Part of a small language model's weights.
Size: 16 layers, MLP 1536 tanh GELU, 35.7M parameters.
Architecture: learned positions, tied embeddings.
Training: a variant of Adam for these matrices, 614M tokens, 9840 steps.
MLP neurons of a small language model. Each row is named by its layer, matrix (up: input weights; down: output weights) and neuron, and shows model dimensions 320-383. Each number is 128 + 24 x the weight over its row's rms, rounded and kept within 0 to 255.
After each neuron's rows, "fires before" lists the tokens most often just after its 100 highest values on Wikipedia text that the model never trained on.

L7.up883 [122 130 142  99 160 133 129 146 102 121 151 108 143 130 146 146 127 121 139 109 135 146 134 117 155  81 110 107 106 165 152  96 109 105 139 141  89 132 162 159 134  68 142 126 131 134 172 142 110  93 137 153 155 127 129 121 119 103 119 116 143 113 167 126]
L7.down883 [100 133 110 141 159 115  63 133 137 149 119 100 175  92 131 103 117 134 104  80 173 134 117 104 120 103 135 136  75 146 125 102 126 112 131 114 133 140 142 145 123 127 144 129 189 101 144 159 115 111 150 110 132 160 143 138 145  87 123 137 168 153 149 154]
fires before: "| ", "- ", "\n", "-"

L7.up1108 [122 155 144 117 120  78 137  98 102 108 141  87 129 147 162 108  96 147 145  81 116 113  92 153 106 123 172 126  95 156 118 153 175 126 165 128 140 108 110 177  94 133 147 122 124  97 136 123 106  64 104 138 111 144 166 101 142 128 163 117  97 139 141 123]
L7.down1108 [112 147 158 177  83 143 134 115 172 104 143 145 121  90 176 119 161 115 161  95 146 137 169 161 149 154 110 129 105 119 156  90 119 160 124 142 105 186 122  80 126 135 191 129 135 149 133 113 158 166 117 114 112 117 152 143 116  78 107 144 145 140  99 152]
fires before: ". ", ", ", "), ", ") ", "). ", "."

L12.up1019 [120 119 139 100 135 120 138 105 105 164 131 100 146 141 128 104 111 104 148 109 147 122  92 168  79 158 159 139 153 135 116 103 153 111 107 100  84 106 104 189 148 155 117 154 126  90 156 151 131  41 148 136 119 123 130 147 130 196 127 107 127 132 155 143]
L12.down1019 [153 144 107 133 125 139 130 123 112  90 108 127 158 130 124 171 135 148 102 105 147 125 158 148 149 109 102 109  91 143 124 168 116 102 172 140 146 176 118  58 127 119 138  87  89 166 117  95 179 176 113 137 132 107 131 135 115 102 143 169 130 104 105 136]
fires before: ", ", "of ", ". "

L7.up819 [209 129  94 166 115 122 139 133  77 138  93 161 114 119  85 141 114 140 126 141 152 115 137 137 171 144 105 111  92 152 134 137 162 110  77 163 125 143 109 166 105 152 114 128 120 117 114  95 167 130 140 161 123 118 144 157 126 125 129 169 143 141 139  83]
L7.down819 [ 83 125 141 126 114  98 144 165 162 141 131 169 116 118  97 133 137 128 122 121 102 119 117 108 116  89 117 146 110 143 111 109 145 112  87  82 128  98 119 113 206  80 178 127  95 129 120 146 134 125  92  88 152 115 163 166 149 119 120  90 112  94 143 108]
fires before: "| ", "3 ", "0 ", "1 "

L9.up864 [133 113 181 106 141 117 125 122 111 141 122 116 162 169 170 115 123  96  98 107 158 131 169 150 135  99 159 116 130 177  92 136 146 136 131 144 119 106 135 113 141 146 160  94 161 163  98 159  96 118 113 166 169 138 191  98 112  87  79 147  97 132 153  63]
L9.down864 [131 142 156 130 121 113  72 131 127 180 110 161 155 190 118 143 107 111 134 101 124 124 125 157 106 120 105 108 153 123 103 139 103 151 150 117 112 145 142 143 103 110 120 127 104 108  81  54 138 149  98 116  91 132 151 108 121  97 123 141 146 177 144 115]
fires before: ", ", "s ", "| ", "-", ". ", "Goals "

L9.up1037 [149 137 132 136 131 104 120 109 102 141 115 170 124  89 113 139 147 106 121 120  92 113 163 121 133 109 153 116 159 142  97 163 123 100  95 181 112 178 112 168 106 127 137 119 133 168 161 104 168  99  93 103 148  95 120 132 121 119 150 159 134 133 103 142]
L9.down1037 [115 122 112  84 153 154 115 142 125 126 147 107 146 127 132 141 133  93  93 143 115 122 111 149 105 168 142 117 104 113 114 132  78 134 124 148 145  99 144 144 133 106 132 125 119 128 106  80  94 113 111 103 129 101 150 149 144 113 122 171 132 104 110 145]
fires before: "°", ") ", ".", "L", "| ", "J"

L9.up1430 [128 107 128 118 131 146 123 105 105 110 144  93 123 148 124 152 121  89 110 126 136 134 126 118 129 129  91 144 120 156 124  86  83 127  87 157 131 107 133 109  72 143 119 107 107 124 105 128 145 115 130 178 114 145 120 130 149 104 108 108 157 136 137  89]
L9.down1430 [ 94 163 135 130 139 110 115 142 154 151 125 166 143 130 149 119 125  97 173 116 140 137 173 124 150  82 150 131 126 172 130 117 131  87  94 146 127 154 143 128  96  79 131 128 160 141 148  82 124 120 124 110 127 130 123 118 123 136 143 153 150 174 138 117]
fires before: "| ", "\n", "been ", "Player "

L7.up419 [124 115 108 129 128 130 149 114 111 100 110 109 115 123 145 117 114  92 113 124 123 154 139 123 168 118 179 138  94 145 121 123 152 103 166 160 131  83 103 165 108 125 151 148 136 141 126  99 104 142  93 137 128 107 128 114 116 124  94 124  89 154 145 191]
L7.down419 [114 136 131 164 135 124 131 139 141 153 119  74 113  98 119 148 116 115 130 106 137 130 142 124 135 122 149 114 137 175 106 111 159 112 145 147 157 108 147  89 120 102 135 142 117 128 175 127 104 130  61 162  96 107  97 132 141 113 107 147 150 119 109 151]
fires before: "N ", "W ", "| ", "(", "|"

L7.up1371 [125  84 136 163  81 142 109 173  90 174 141 109 151 143 147 105 115 121  78 111 112 128 111 156 106 119 143  82 104 210 159 151 151 116 144 125  94 129 147 157 119 127 173 123  97 101 173 148  98  95 146 152 150  87 125  93 123  92 146 116 105 152 107 127]
L7.down1371 [ 93 159  31  99 145  83 144 157 166 135 108 102 168 125 126  92 107 164 166 107  84 141 110 118 127 102 118  88  97 145 116 151 134 125 179 142  75 167 110 114  93 153 107 189 168 174 156 141 140 112 131 126  97 105 134 128 115 161 130 141 132 117 120 172]
fires before: ". ", ", ", ".", "; ", "in "

L9.up84 [139 123  58 149 158  96 179 144 124 101  67 121 132 125 150 135 125 178 103  84 126 117 171  94 142 106 155 136 135 142 103 127 130 173 142 138 105 158  91 125 158  95 129 140 142 129 138 183 126 109 130 134 182 103 135 135 127 114 134 120 137 138 143 136]
L9.down84 [124 160  79 108 124  91 113 119 125 107 117 110  64  86 146 189 149 112 120 124 139  93 179 153  74  91 120  92  62 108 134 113 134 112 101 105 153  80 130  99 127 114  99 124 128 114 123 129 143  70 144 134 160 121 171 153 121  74 162 117 154 154 120 150]
fires before: ", ", "| "

L7.up147 [116 138 114 139 127 130 116 146 119 112 140 147 120 143 142 152 129  98 136  97 110 187 182 115 109  87 158 118  71 195 160 118 114  76 172 103 131 118 108 152 120  81 125 105 126 118 145 156 103 103 143 132 124 138 117 114 119 116 132  95 114 152 136 139]
L7.down147 [130 112 150 145 133 115 112 141 137 153 128 128  96 123 141 142  91 155 150 148 184 144 144 125 107 112 126 143 151 111 125 117 128 133 109 109 151 160 146 130 132 148 148 120 128  92 106  91 133 111 156 137 138 155 172 145 127 113 133 109 131  97 166 121]
fires before: "\n", ", ", ". ", "and ", "."

L7.up1133 [154 107 111 170 152  81 120 163 120 107 110 121  94 144 122 107 179 132 168 108 123 189 166 145 110  89 130 153 112 154 140 118 163 121 127 130  91 145 136 144 108 129 114 141 159 109 152 135 117  62 127 120 153 120 135 136  86 134 121 150 106 168 141 137]
L7.down1133 [133 112 168 183 145 128 170 123 124 117 136 105  85 129 166 138 129 137 117 129 120 106 121 160 134 163 137 109 149 185 157  70 130 112 105 152  98 151 149  93 125 114 130 108 213 122 163 147 136 114 146 132 130 100  72 116  99 118 110 143 126  99  82 139]
fires before: "\"", "\n", "(", "– ", ")", "\n\n"

L12.up1279 [144 143 191 129 147  93 164 117  99 112 164 109 123 160 149 105 138 114  94 109 130 139 151 118 135 106 150 126 148 129 157 116 156  89 122 163  99 176 147 115 107 100  99  91 138 106 128 117 179 144  94 110 121 125 133 111  58 142 140 104 104  88 180 129]
L12.down1279 [193 124  78 139 129  99 121 119 109 151 145 133 174 147 194 126  97  92 117 152 108 112 143 107  73 123 132 135 137 108 137  96 117  88 159 171 157  99 121 182 132  91 126 103 147 100 113 102 113 131 121 141 157 119 123 145  84 146 103 141 125  97 134 113]
fires before: ". ", ".", ") "

L7.up1064 [158 152 132 101 112 109 122 135 145  72 138 156  86 161  90 110 122 151 109 134 142 130 180  95 158 101 100 130 134 148  84  99 139 194 171 157 113 108 123  98 161 153 134 139 138 173 115 120 107 134 131 156 124 132 134 112 137 164 113 153 141 149 140  90]
L7.down1064 [ 87 122 142 134 130 144 202 152 114 120 156 131 168 149 172 121 128 121 125 162  88 106 131 152  91 145 155 128 107 103 147 148 119 107 128 153 186 154 129 166 137 127 100 143 140 139 125 132 134 147 167 191 128 162 131 152 142  63 125  91 150  86 136  96]
fires before: "um", "at", "8", "am", "9", "6"

L9.up913 [150  76 134 105 130  94 104 114  84 120 120 158 129 182 132  98  78 143 146  55 122 100 144 155 133 123 126 140 122 115  64 115 150 133 145 187  98 152 148 132 105  84 121 111 169 149 141 103 142 132 135 125 143 129 151 133 114 123 112 127 151 123 158 134]
L9.down913 [173 140  93 160 136 113  86 141 146 106 141 170 153 150 149 116 169 127 141 150 143 142  80 124 138 111 135 109 135 106 141 184 129 160 116 136 157 133 179 158 153 183  85 121 142 125 149 115  66  96 130 149 128 150 151 125 109 150 115 140 148 151 102 135]
fires before: "| ", "6 ", "; ", "–", "6"

L4.up123 [ 96 107 119 140 102 150 112 165 134 122 133 163 147 163 149 110 111 160 137 122  88  82 123 154 113 146 196 141 148 146 134 125 119 131 105 100 109 158 139 138 106 107  95 130  77 129 175 149 140 109 147 120 114 161 144 111 102 150 163  94 122 117 127 136]
L4.down123 [ 96 194 112 133 168 166  56 159  87 188 137 169 154 109 126 151 113 143  95 133 145 165 134 168 132 111 108  76  86 126  66 136 147 111 129 131 126 178 174  87 154 131 160 141 148 132 116 125 144 105 123 128  95 116 161  91  89 133 135 142 136 147 180 104]
fires before: ", ", ". ", ".", "==", "/"

L7.up137 [117 144 132 123 120 137 148 108 162 104 166 119 122 134 133 117  95 115 107 144 118 117 100 101 170 116 139 107  83 156 135 136 102 167 144 146  99  90 119 110 169 130  88 109 135 134 149 146 120 128 108 115 139 152  92  99  75 155 119 137 112 129 119 134]
L7.down137 [134  72  92  95 142  93 111 175 151 120 109 114 118  81 130 113 180  97 128 110 107 166 113 125 131 104 116 177 115  65 112 163 100 106 113 117 137 136 134 183 126 134 124 161 144 110  90 136 127 141 141 163 104  94  96 116 131 131 130 118 120 181 112  91]
fires before: "- ", "\n", ": ", "s", "\n\n"

L9.up1367 [121 152 107 115 111  63 126 137 122 124 154 154 124 144 137 135 136 152 125 117 148 130 119 137 135 110  82  86 138 144 129 136 138 150 108 112 125 106  56 165  91 130 129 123 129  90 166 109  79 117 117 118 109 105 150 106 159 154 143 107 140 107  99 166]
L9.down1367 [129 161  99 140 122 125 125 105 114  89 145 143  85 124 109 143 145  80 112 109 100  96 128 118 173 120  85 108 126 111 153 108 153 120 169  80 143 162 143  69 121 177 137 138 110 137  97  87 134 140 138 128 147 106 159 118 152 111 136 132 157 127  85 142]
fires before: ". ", ", ", ".", "'", "-"

L4.up1087 [176  97 109 163 112 133 154 105 106 141 117 171 107 116 111 123 120  84  92 123 109 117 118 111 163 114 108  79  63 139 120 143 152 133 138 179 101 157 108 133 110 108 120 108 115 119 130  97 194 126 127 136 146 141 115 127 124  76 123 155  92 109 129 142]
L4.down1087 [ 79 154 151 133 147 120 127 153 144 140 121 130 128 121 127 160 142 116  88  82 111 124 136  99 176  92 131 147 104 116 137 131 108 111 138 107 138 125 132  65  73 116 107 152 109 116 138 140 154  74 118 153 156 133  76 141 160 122 137 120 104 132 134  95]
fires before: "| ", "|", "."

L7.up1241 [138 139 142  97 145 130 138 113 148  93 163 106 157 153 145  95 161 102 127 104 152 139 117 149 111  86 139 124  87 169 138 143 139 116 186 116 105 100 125 157 125 127  92 116 156 134 134 120  77  86 128 167 146 154 108  97 135 152 139 146 127  98 107 156]
L7.down1241 [117 119 104 177  66 162 135 120 136 145 144 154 107 132 103 158  95 127 104 119 108 110 113 118 120 156 122 140 122 104 144 117 104 162 115 175 144 148 117 114  97  91 133 142 135 154 153 106 138 152 168 136 115 111 124 118 120 112  77 142  90 138 144 126]
fires before: ", ", ". ", "."

L4.up584 [114 143 136 122 173 112 144 129 103 119 173 128 149 167 137 116 130  94 132  90 140  90 117 136  66 112 135 152 123 134 123 126 114 172 110 117 116 182 137 108 172  96 140 113 137 130 138 138 147  92 141 124 126 168 141  47 135 139 146 138 163 112 106 142]
L4.down584 [102 139 129 111 120 155 117 149 163 114  72 143 165 117 130 121 102 139 114 160 104 127 147  80 118 153 155 133 106  85 134 110 103 125 131 137 152 138 149 115 152 151 120 157 161 144 121 103 125 123 111 108 169  85 116  92 107 136 129 153 124 123 148 133]
fires before: ", ", ". ", ": ", "\n", "}", "]"

L4.up213 [141  99 102 176 128 174 166 133 126 159  92  85 125 165  96 145 138 140 167 116 159 144 135 155 131 126 132 161 123 139 103 116 168 144 166 167 132 155 138 107 110 104 153 127 119 152 146 137 102 135 124 161 122 118 176  98 119 123  73  94 129 184 146 148]
L4.down213 [117 183 112 162 148 116 141 132 164  82 127 136  96 142 123 126 138 129 127 170 143 121 132 165  76 147 133 135 148 109 135 142 140 112 142 116 112 113 111 154 133 148 120  96 141 137 122 165 123  75 158 144  76 129 144 105 147 133 146 106  94 115 121 131]
fires before: "| ", "|"

L9.up1312 [147  72 106 128 146  94 132 167 103 122 117 104 120 155 154  93 136  94 157 138 121 111 138 123  92 102 133  86 133 142 148 136 130 150 160 175 106 119 152 120 130 129 156 134 172 140 115 173 125 115 129 141 135 137 144 106 111 106 112 151 167 164 126 126]
L9.down1312 [127 186  92 130 120 146 120 105 161 147 137 164 126  96 138 196 128 119  86 106 162 141 133 160 107 134 129 116  93 177 129 142 105 126 102  97 151 114  73 157 132 128 112 125 109  98  67 128 109  89 140  98 112 145 170 135 127 111 115 126 124 122  65 155]
fires before: ", ", ". ", "."

L7.up156 [137 140 139 153 145 135 103 123 128 112 180 108 103 164 121 127 140 159 152 118 154 129 123 128 123  96 107 118 114 130 150  87 177 130 123 126 109 144 145 119 142  89 117 159 116 168 148 140 117  73 141 107 207 140 113 103  99 147 107 133 153 153 123 143]
L7.down156 [114 101 104 157 111 118 142 105  91 126 145  86 132 121 134  92 105 138 139 165 131 114 143 130 141 161 122 141 131 135 153 149 112 113 146 136 131 184 140 141 120 153 124 164 160 119 149 115 136 166 159 118 143 150 106  72 141 128 130 137 124 116  73 158]
fires before: "- ", "| "

L4.up1379 [137 131 137 114  97 140 101 126 145 142  84 144 142 124 131 128 174 161 107 135 130 118 101 105 125 121 173  94 121 131 168 126 112 126 140 127 135 135 141 122 121 118 147 131 167 114 129 143 121 144 105 115 129  64  77 115  71 119  81 144 140 101 132 161]
L4.down1379 [103 113 103 136  93 125 128 135 141 102  91 156 148 119 113  77 158 122 117 140  93 128 110 119  96 122 126 150 137  97 123  89 122 101 155 106 148 116  84 128 141 181 135 162 140 119 100 140 167 119 101 127 123  90 131 140 157 172 126 130 136 145 139 116]
fires before: "\n", ": ", "– "

L7.up1095 [148  70 116 139 128 135 155 162  88 133 119 118 161 152 149 127 104 127 163  68 161  99 147 152 120  91 149 101  81 161 119 140 180 159 152 147 129 138 119 178 134  79 114 100 108 136 143 154 172 119 160 148 125  91 129 124 126 138 127 126  82 127 108 156]
L7.down1095 [106 124 154 143 125 150 166 119 115 120 119 153 193 142 149 133 117 157 132 130 101 151 133 165 136 135  96 158 122 121 140  87 121 130 116 180 159 137 132 105 112 145 155 139 125 133  78 102 108 125 100 120 122 116 169 121 146 133 149 201 148 119 142 156]
fires before: "| ", "°", "), ", "(", ") ", "|"

L9.up686 [144 161 154 116 134 105 134  96  96 141 142 132 109 131 155 122 165 176 124  83 167 118 170 133  80 120 164 127 121 129 107 121 153 140 114 110 110 141 123 126 117 110 108 151 128  94 106 176 125  93 102 133 102 124 146  96 113 168 143 120  92 124 105 172]
L9.down686 [107 122 133 164 151 133 106 108 142 144 124 122 144 151  97 130 144  92 128 180 104 133 178 129 180 121 135 124  98 118 151 118  99 120 165 118 115 160 107 143 147  84  99 111 137 140 119 140 104 119 177 151  92 121  96 112 104  72 141 125 131 106 137 117]
fires before: ". ", ", ", "'", "-", "."

L7.up363 [188 119  99 158 122 119 166 131  94 163 134 136  95 147 111 132  86  98  89 122 135 162 151 117 167 117 151 112 118 121 167 122 102 153 114 140  84 129 141 108 100  81 128 121 127 145 166  92  87 132 133 124 162  96 128 121 122 104 174 131 127 118 121 100]
L7.down363 [122 101  87 149 116 132 120 104 144 117 153  94 152 130  79  99 112 111 166 132 151  91 125 141 128 118 161 165 123 153 111  84 132 168 138 131 116 116 102 116 168 128 125 156 119 121 164 111 126 128 177 129 102 154 153 147 155 142 160 117 108 110 161  79]
fires before: "| ", "(", "–", "6", ".", ":"

L4.up1149 [157 153 111 148 131 121 195  99 104  88 156 141  94 120 122 125 158 126 154 146 168 154 163 111 146 104 158 138 112 126 143 102 165 159 160 162 125 121  99 131 124 115 136 147 136 147 149 147  98  89 129 135 164 108 124 114 120 147 138 154  81 140 130 149]
L4.down1149 [141 144 101 130 110 107 147 146 125 136 108 143  96 107 122  92 122 151 146 169 150 115  86 115 121 125 182 144 130 159 112 112 174 149 109 101 182 123 149 163 157 195 120 150 141 122 109 128  83 121 150 148 117 100 122 142 104 151 140 115 114 135  84 131]
fires before: "– ", "(", "mac", "Adams", "| "

L4.up284 [116 126 133 166 147 156  72 129 148 129 110  78 149 138 113 142 116 108 116 135 142  92 107 127 127 131 114 112 101 166  98 109 100 123 118 116 118  92 143 147 129 137 126 152 149 123 131 155 134 103 136 134 116 136 150 118 143 153 121 125  53 158 128 119]
L4.down284 [100 142 164  85 136 154 114 141 155 128 135 158 115 137 108 114 130 145 110 105 120 139 138 118 161 155 148 125 207 109 149 178 123  94 119 156 129 173 121 115 104  91 116 165 141 128  80  81 164 138  91 110 134  82 108 150 122 115  97 162  88 108  99 176]
fires before: ", ", ".", ". ", "s", "–", "-"

L4.up369 [108 104  97 118 156 137  99  93 151 135 156 147 143 159 152 117 149 103  88 103 170 142 130 148  96 136 121 117 118 156 149 130 159 141 103 106  91 122 118 169  82  88 146 106 131  87 130 124 129  97 110 116 103 146  57 117 111 133 126 105 130 129 112 168]
L4.down369 [130 167 111  90 153 156 150 131  61  95 175 103 131 139 119 136 116 123 102  90 114 123 144 111  94 104 101 106 143  95 139 131 112 146 157 113 164 160 123 118 131  61  85 147 151  78 107 116 132 117 144 116  98 147 142 182  74 142 155 134 125 122 132 136]
fires before: ", ", ". ", ".", "; "

L12.up1367 [156  95  97 133 112 126 108 142  87 117 154 132 149 111 124 127 108 122 116 123 103  98 139 136 112 109 147 134 114 138 171 126 171 167 156 120 105 126 104 171 100  90 134 163 125  87 156 109 139 133 127 124 106 120 147 138  98 144 136 146  62 144 166 143]
L12.down1367 [139 114 101 119 115 151 109 124 151 126 109  96 155  79  86 122 122 112 130 144 138 147 113 189 146 139 133 127 147 112 111 145 149  87 140 148 166 167 141  66 121 143  86 107 164 147 132 101 157 143 119 129 106 120 108 166  92 145 125  97 140 114 106 134]
fires before: "\n", "/", "\n\n", ", ", ". "

L12.up177 [149 135 142 158 174 133 109 124 141 106 116 120 130 138 101 153  96 165 101 106 122  95 184  97 130 102 165 148 129 109 120  94 148 151 167 138 142 109 141 125 151  93 128 159 121 118 123 133 145 113 140 130 141 151 108  96 137 129 135 139 148  97 118 190]
L12.down177 [157 143 124 125 137  96 146 120 140 122 130 135 131 108 135 135 102 115 128 181  98 133 126 150 152 124 130 109 174 167 139 117 109 126  99 153 164 127 117 108 100  81  97 118 136 100 139 119 126 120 114 134 126 152 102 135 117 106 120 114 118 115  95 141]
fires before: "5", "9", "4", "6", "8", "6 "

L12.up747 [126 148 140 141 133 102 144 147 128 131 103 115 109 146 138  96 165 141 102  98 158 135  98 122 123 113 120 124  85 138 120 121 124 147 127 118 169  80 105 103 136  84 107 141 178  57 108 121  88 129 133 151 134 137 106 153 114 146 129 107 105 118 160 119]
L12.down747 [135 140 144 132  79 131 117 123 148 158 167 111 158 101 132 121  98 164 111 139 112 133 123 115 163 134 120 123 106 123 149 167 161 143 160  98 131 143 112 153 120 132 109 143  72 100  84  99 126  92 104 138 119 146 108  96 124  98 120 113  77 109 118 132]
fires before: "s ", ", ", ". ", "."

L9.up570 [110  72 160 119 133 116  85 173  89 149 171 151 143 171 105 134 101 106 129  77 164  96 118 171 162  95  96 141 131 125 193 119 137 115 153 140 124 128 123 123 133 127  81  96 181 150 142 137  95 133 135 160 137 128 166 102  88 110  90 157 107 173 164 118]
L9.down570 [ 67  76 110 132 104 134  90 160  96 131 151  93 140 149 149 134 119 104 144 130 101 127  91 163 149 164 158 143 108 107 149 142 135  74 136  92 118 137 157 134 151 113 124 127 129 122 138 117 143 142 132 117 121 114 120 130 112 142 108 152 149 127 129 110]
fires before: "| ", "- ", "\n", "|---|---|---|---|---|", "|---|---|---|---|"

L7.up1154 [163 105 118 121 146 171 111 105 162 186 139 106 134 143 198 121 167 150 144 136 151 105 161 118  84 116 111 127 124 195 145 130 136 102 143 140  88  68  73 147  92 114 159 141 142  81 129 156 110  85  94 166 111 155 119 114  88 103 133 145 117 110 122 123]
L7.down1154 [154 153 126 127 155 159 112 118 152 139 136  95 129 121 146 123 135 127 122 101  90  99 157 146  91 127 125 138 157 105 119  96 123 126 103 167 118 198 110 133 123 124 113 121 130 123  86 125 111 151 169 126 140 144 161  81 121 103 119 152 144  80 111 133]
fires before: ", ", ". ", "."

L4.up871 [157 149 101 109 141 178 142 147 146 106 163  81 150 104 145 123 121 141 139 143 102 133 175  72 114 130 127  96  68 147 178 114 119 153 160 120 109 114 157 114 121 140 122 133 126 162 158 165 107  48 123 135 113 157 149  63 133 136 151 134 130 152 116 152]
L4.down871 [ 97 115 160 143 116 131 117 138 140 142  98 112 116 164 109  89 100 133 151 154 127 112 124 134 127 100 152 129 123 126  97 135 156  69  98 151 160 129 116 139 139 125 138 151 129 124 133 136 120 120 168 110 130  85 114 114 121 115 126 103 140 107 149 173]
fires before: ", ", ". ", "."

L4.up1119 [179 141 137 124 139 110  84  97 165  89 128  88 129 138 125 115 172 146 158 142 132 136 120 105  79  94 135 113  60 135 124 102 150 127 146 119 121 146 143 112 119 159 153 136 139 136 131 133 113 108 120 141 225 116 109 107 111 115 109 133 127 137 116 161]
L4.down1119 [129 107 126 112 159 163 145 128 119 126 108 143  99 144 116 114 122 104 150 131 139 156 122 158 131  92 134 130 112 124 153 135 144 124 126 119 101  97  82 113 136 119 108 125 116 126 104  60 128 118 154 121  87 121 144 160 138 139 131 123 138 123  75 119]
fires before: "\n\n", "\n"

L12.up1054 [152 121 121  95 130 134 172  95 105  89  96  90 147 128 155 128 115 107 152 104 125 109 121 128  94 102 175 123 124 185 131  97 141 141 114 134 128  73  83 149  87 126 113 145 127  76 128 158 121 139 139 169 130 154 141 132 109 134 134 128 120 142 166 110]
L12.down1054 [147 158 107  83 128 114  92 146 159 152 113 130 156 106 103 173 108 136 160 132 135 157 125 145 123  80 159  96 138 100 135 122 121  74 129 131 100 111 117  89 115 126 152 156 125 143 124 131 131 117 140 118  87  97  97 156 128 146 144 147 127 144 123 101]
fires before: "\n", "\n\n"

L9.up318 [106 161 165 118 120 129 120 111  77  98 161 140  99 107 144 124 116 104 194 107 151 130 102 140 149 141 138 177 133 133  97  97 129 120 123 152 121 110  75 163 111 122 114 125 145 120 154 140 184 126 122  88  71 103 120 124 152 162 126 159  82 108 156  83]
L9.down318 [153 145 148 117 117  90 132 131 121 147 142 120 167 111 100 148 132 126 146 118 123  77 130 102 132 131 164 176 127 120 116 126 108 122  98  73 162 144  81 141 156 157 106 137 103 161 114 141 184 145 108 123 139 125 136 136 110 112 174 145 123  84 175 164]
fires before: ".", ")", "(", "mi"

L9.up885 [119 156 153 142 169  95  67 121 105 117 153 111 129 151 122 160 148 158 156 134 158 143 149 107 146  94 127 119 149 116 102 170 128 119 164 177 108 148 123 154 130  78 107 140 108 137 119 103  88 108 102 140 184 139 147 107 103 123 139 168 121 125 117 161]
L9.down885 [ 65 125  74 122 124  96 127 111 142 153 110 111 118 128 127 136 106 157 106 137 141 131  96 136 129  90 139  87 148 143 116 189  94 155 133 104 126 126 123 112 129 121 120 168 104  98 131 131 107 117 156 126 142 141 143 140 132 137 147 127 131 132 142 107]
fires before: "| ", ", ", "–", ": ", ". ", "-"

L12.up1401 [166  79 130 122 147  79 142  92 144 139 114 103 105 141 137  97 125 134 125 126 141 156  94 109 121 113 149  90 109 162 111 137  82 136 141 145  95 148 119 136 140 119 144 141 133 112 157 145 135 135 169 152 113 130 106 123 116 112 127 123 111 147 119 110]
L12.down1401 [114 142 123 123 105  73 115 195 115 146 137 110 131 149 156 152  85 171  88  90 125 129 157 143 133 101 123 114 109 135 112 141 143 142 148  94 149 120 111 155 118 110  96 135 101 113 118 144 149  93 151 124  95 130 142 171 153 133 155 107 109 144 141  94]
fires before: ", "

L4.up1132 [154 114 136 111 143 147 139 124 103 132 143 134 108 142 147 119 171 160 113 125 168 114 158 132 126 128 133 126 145 166 131 124 167 116 160 131 116 150 129 127 127 114 135 139 152 157 147  77 109 133 141 123 155 115 108 124  46 139 148 159 144 138 123 151]
L4.down1132 [145 142  91 137 127 107 100 159 110 140  85 147 139 100 103 175  99 117  97 147 103 132  78  79 129 127 144  97 137  62 100 103 172 115 111 109 136 148 108 100 105 141 122  82 127 121  58  90  97 150 116 112 128 106 113 127 144 135 132 180  90 140 121 117]
fires before: "- ", "\n", "| ", "\n\n", "= "

L12.up295 [137  58 127 152 142 154 125 128 123  90  88 133 118 142  79 158 110 107 148 124 129 119 156 128 140  78 140 134 135 166  86 112 138 155 156 159 126 140 131 144 114  91 128 117 130 141 119 122 156 120 141 126 130 174 158 111  72 162 129 119 146 141 153 128]
L12.down295 [114 153 164 146 114 116 109  94 116 118 142 151 114 165 105  95 156 106  96 160 128 161 118 124 146 174 112 119 141 124 122  98 110 140 159 161  75 147 117  97 126 122 116 147 134 168 134 150 131 115 142 144 108 138 100 139 141 132 130 157 123 137 109 120]
fires before: "| ", "("

L12.up592 [138 130 132 109 184 117 146 100  81  86 105  89 139 139 154 145 105 189 107 138 126 116  73  92 153 100 176 113 139 154 120 146 155 130 152 180 158 119 116 146 119 121 163 106 121 139 123  94 119 128  81 124 110 140 122 154 138 139 161 113  91 117 147 133]
L12.down592 [148  89 103 166 174 151 112 145 109 108  98 130 117 123 153 120 129 120 152 161 139 121 126  68 127  90 173 146 149 133 137 147 165 126 115 119 142 127 110 160 161 106 112 117 111 103 154 120 135  88 117 117 152  82 148 178 121 114  96 151 101 139 114 115]
fires before: ") ", "\" ", "==="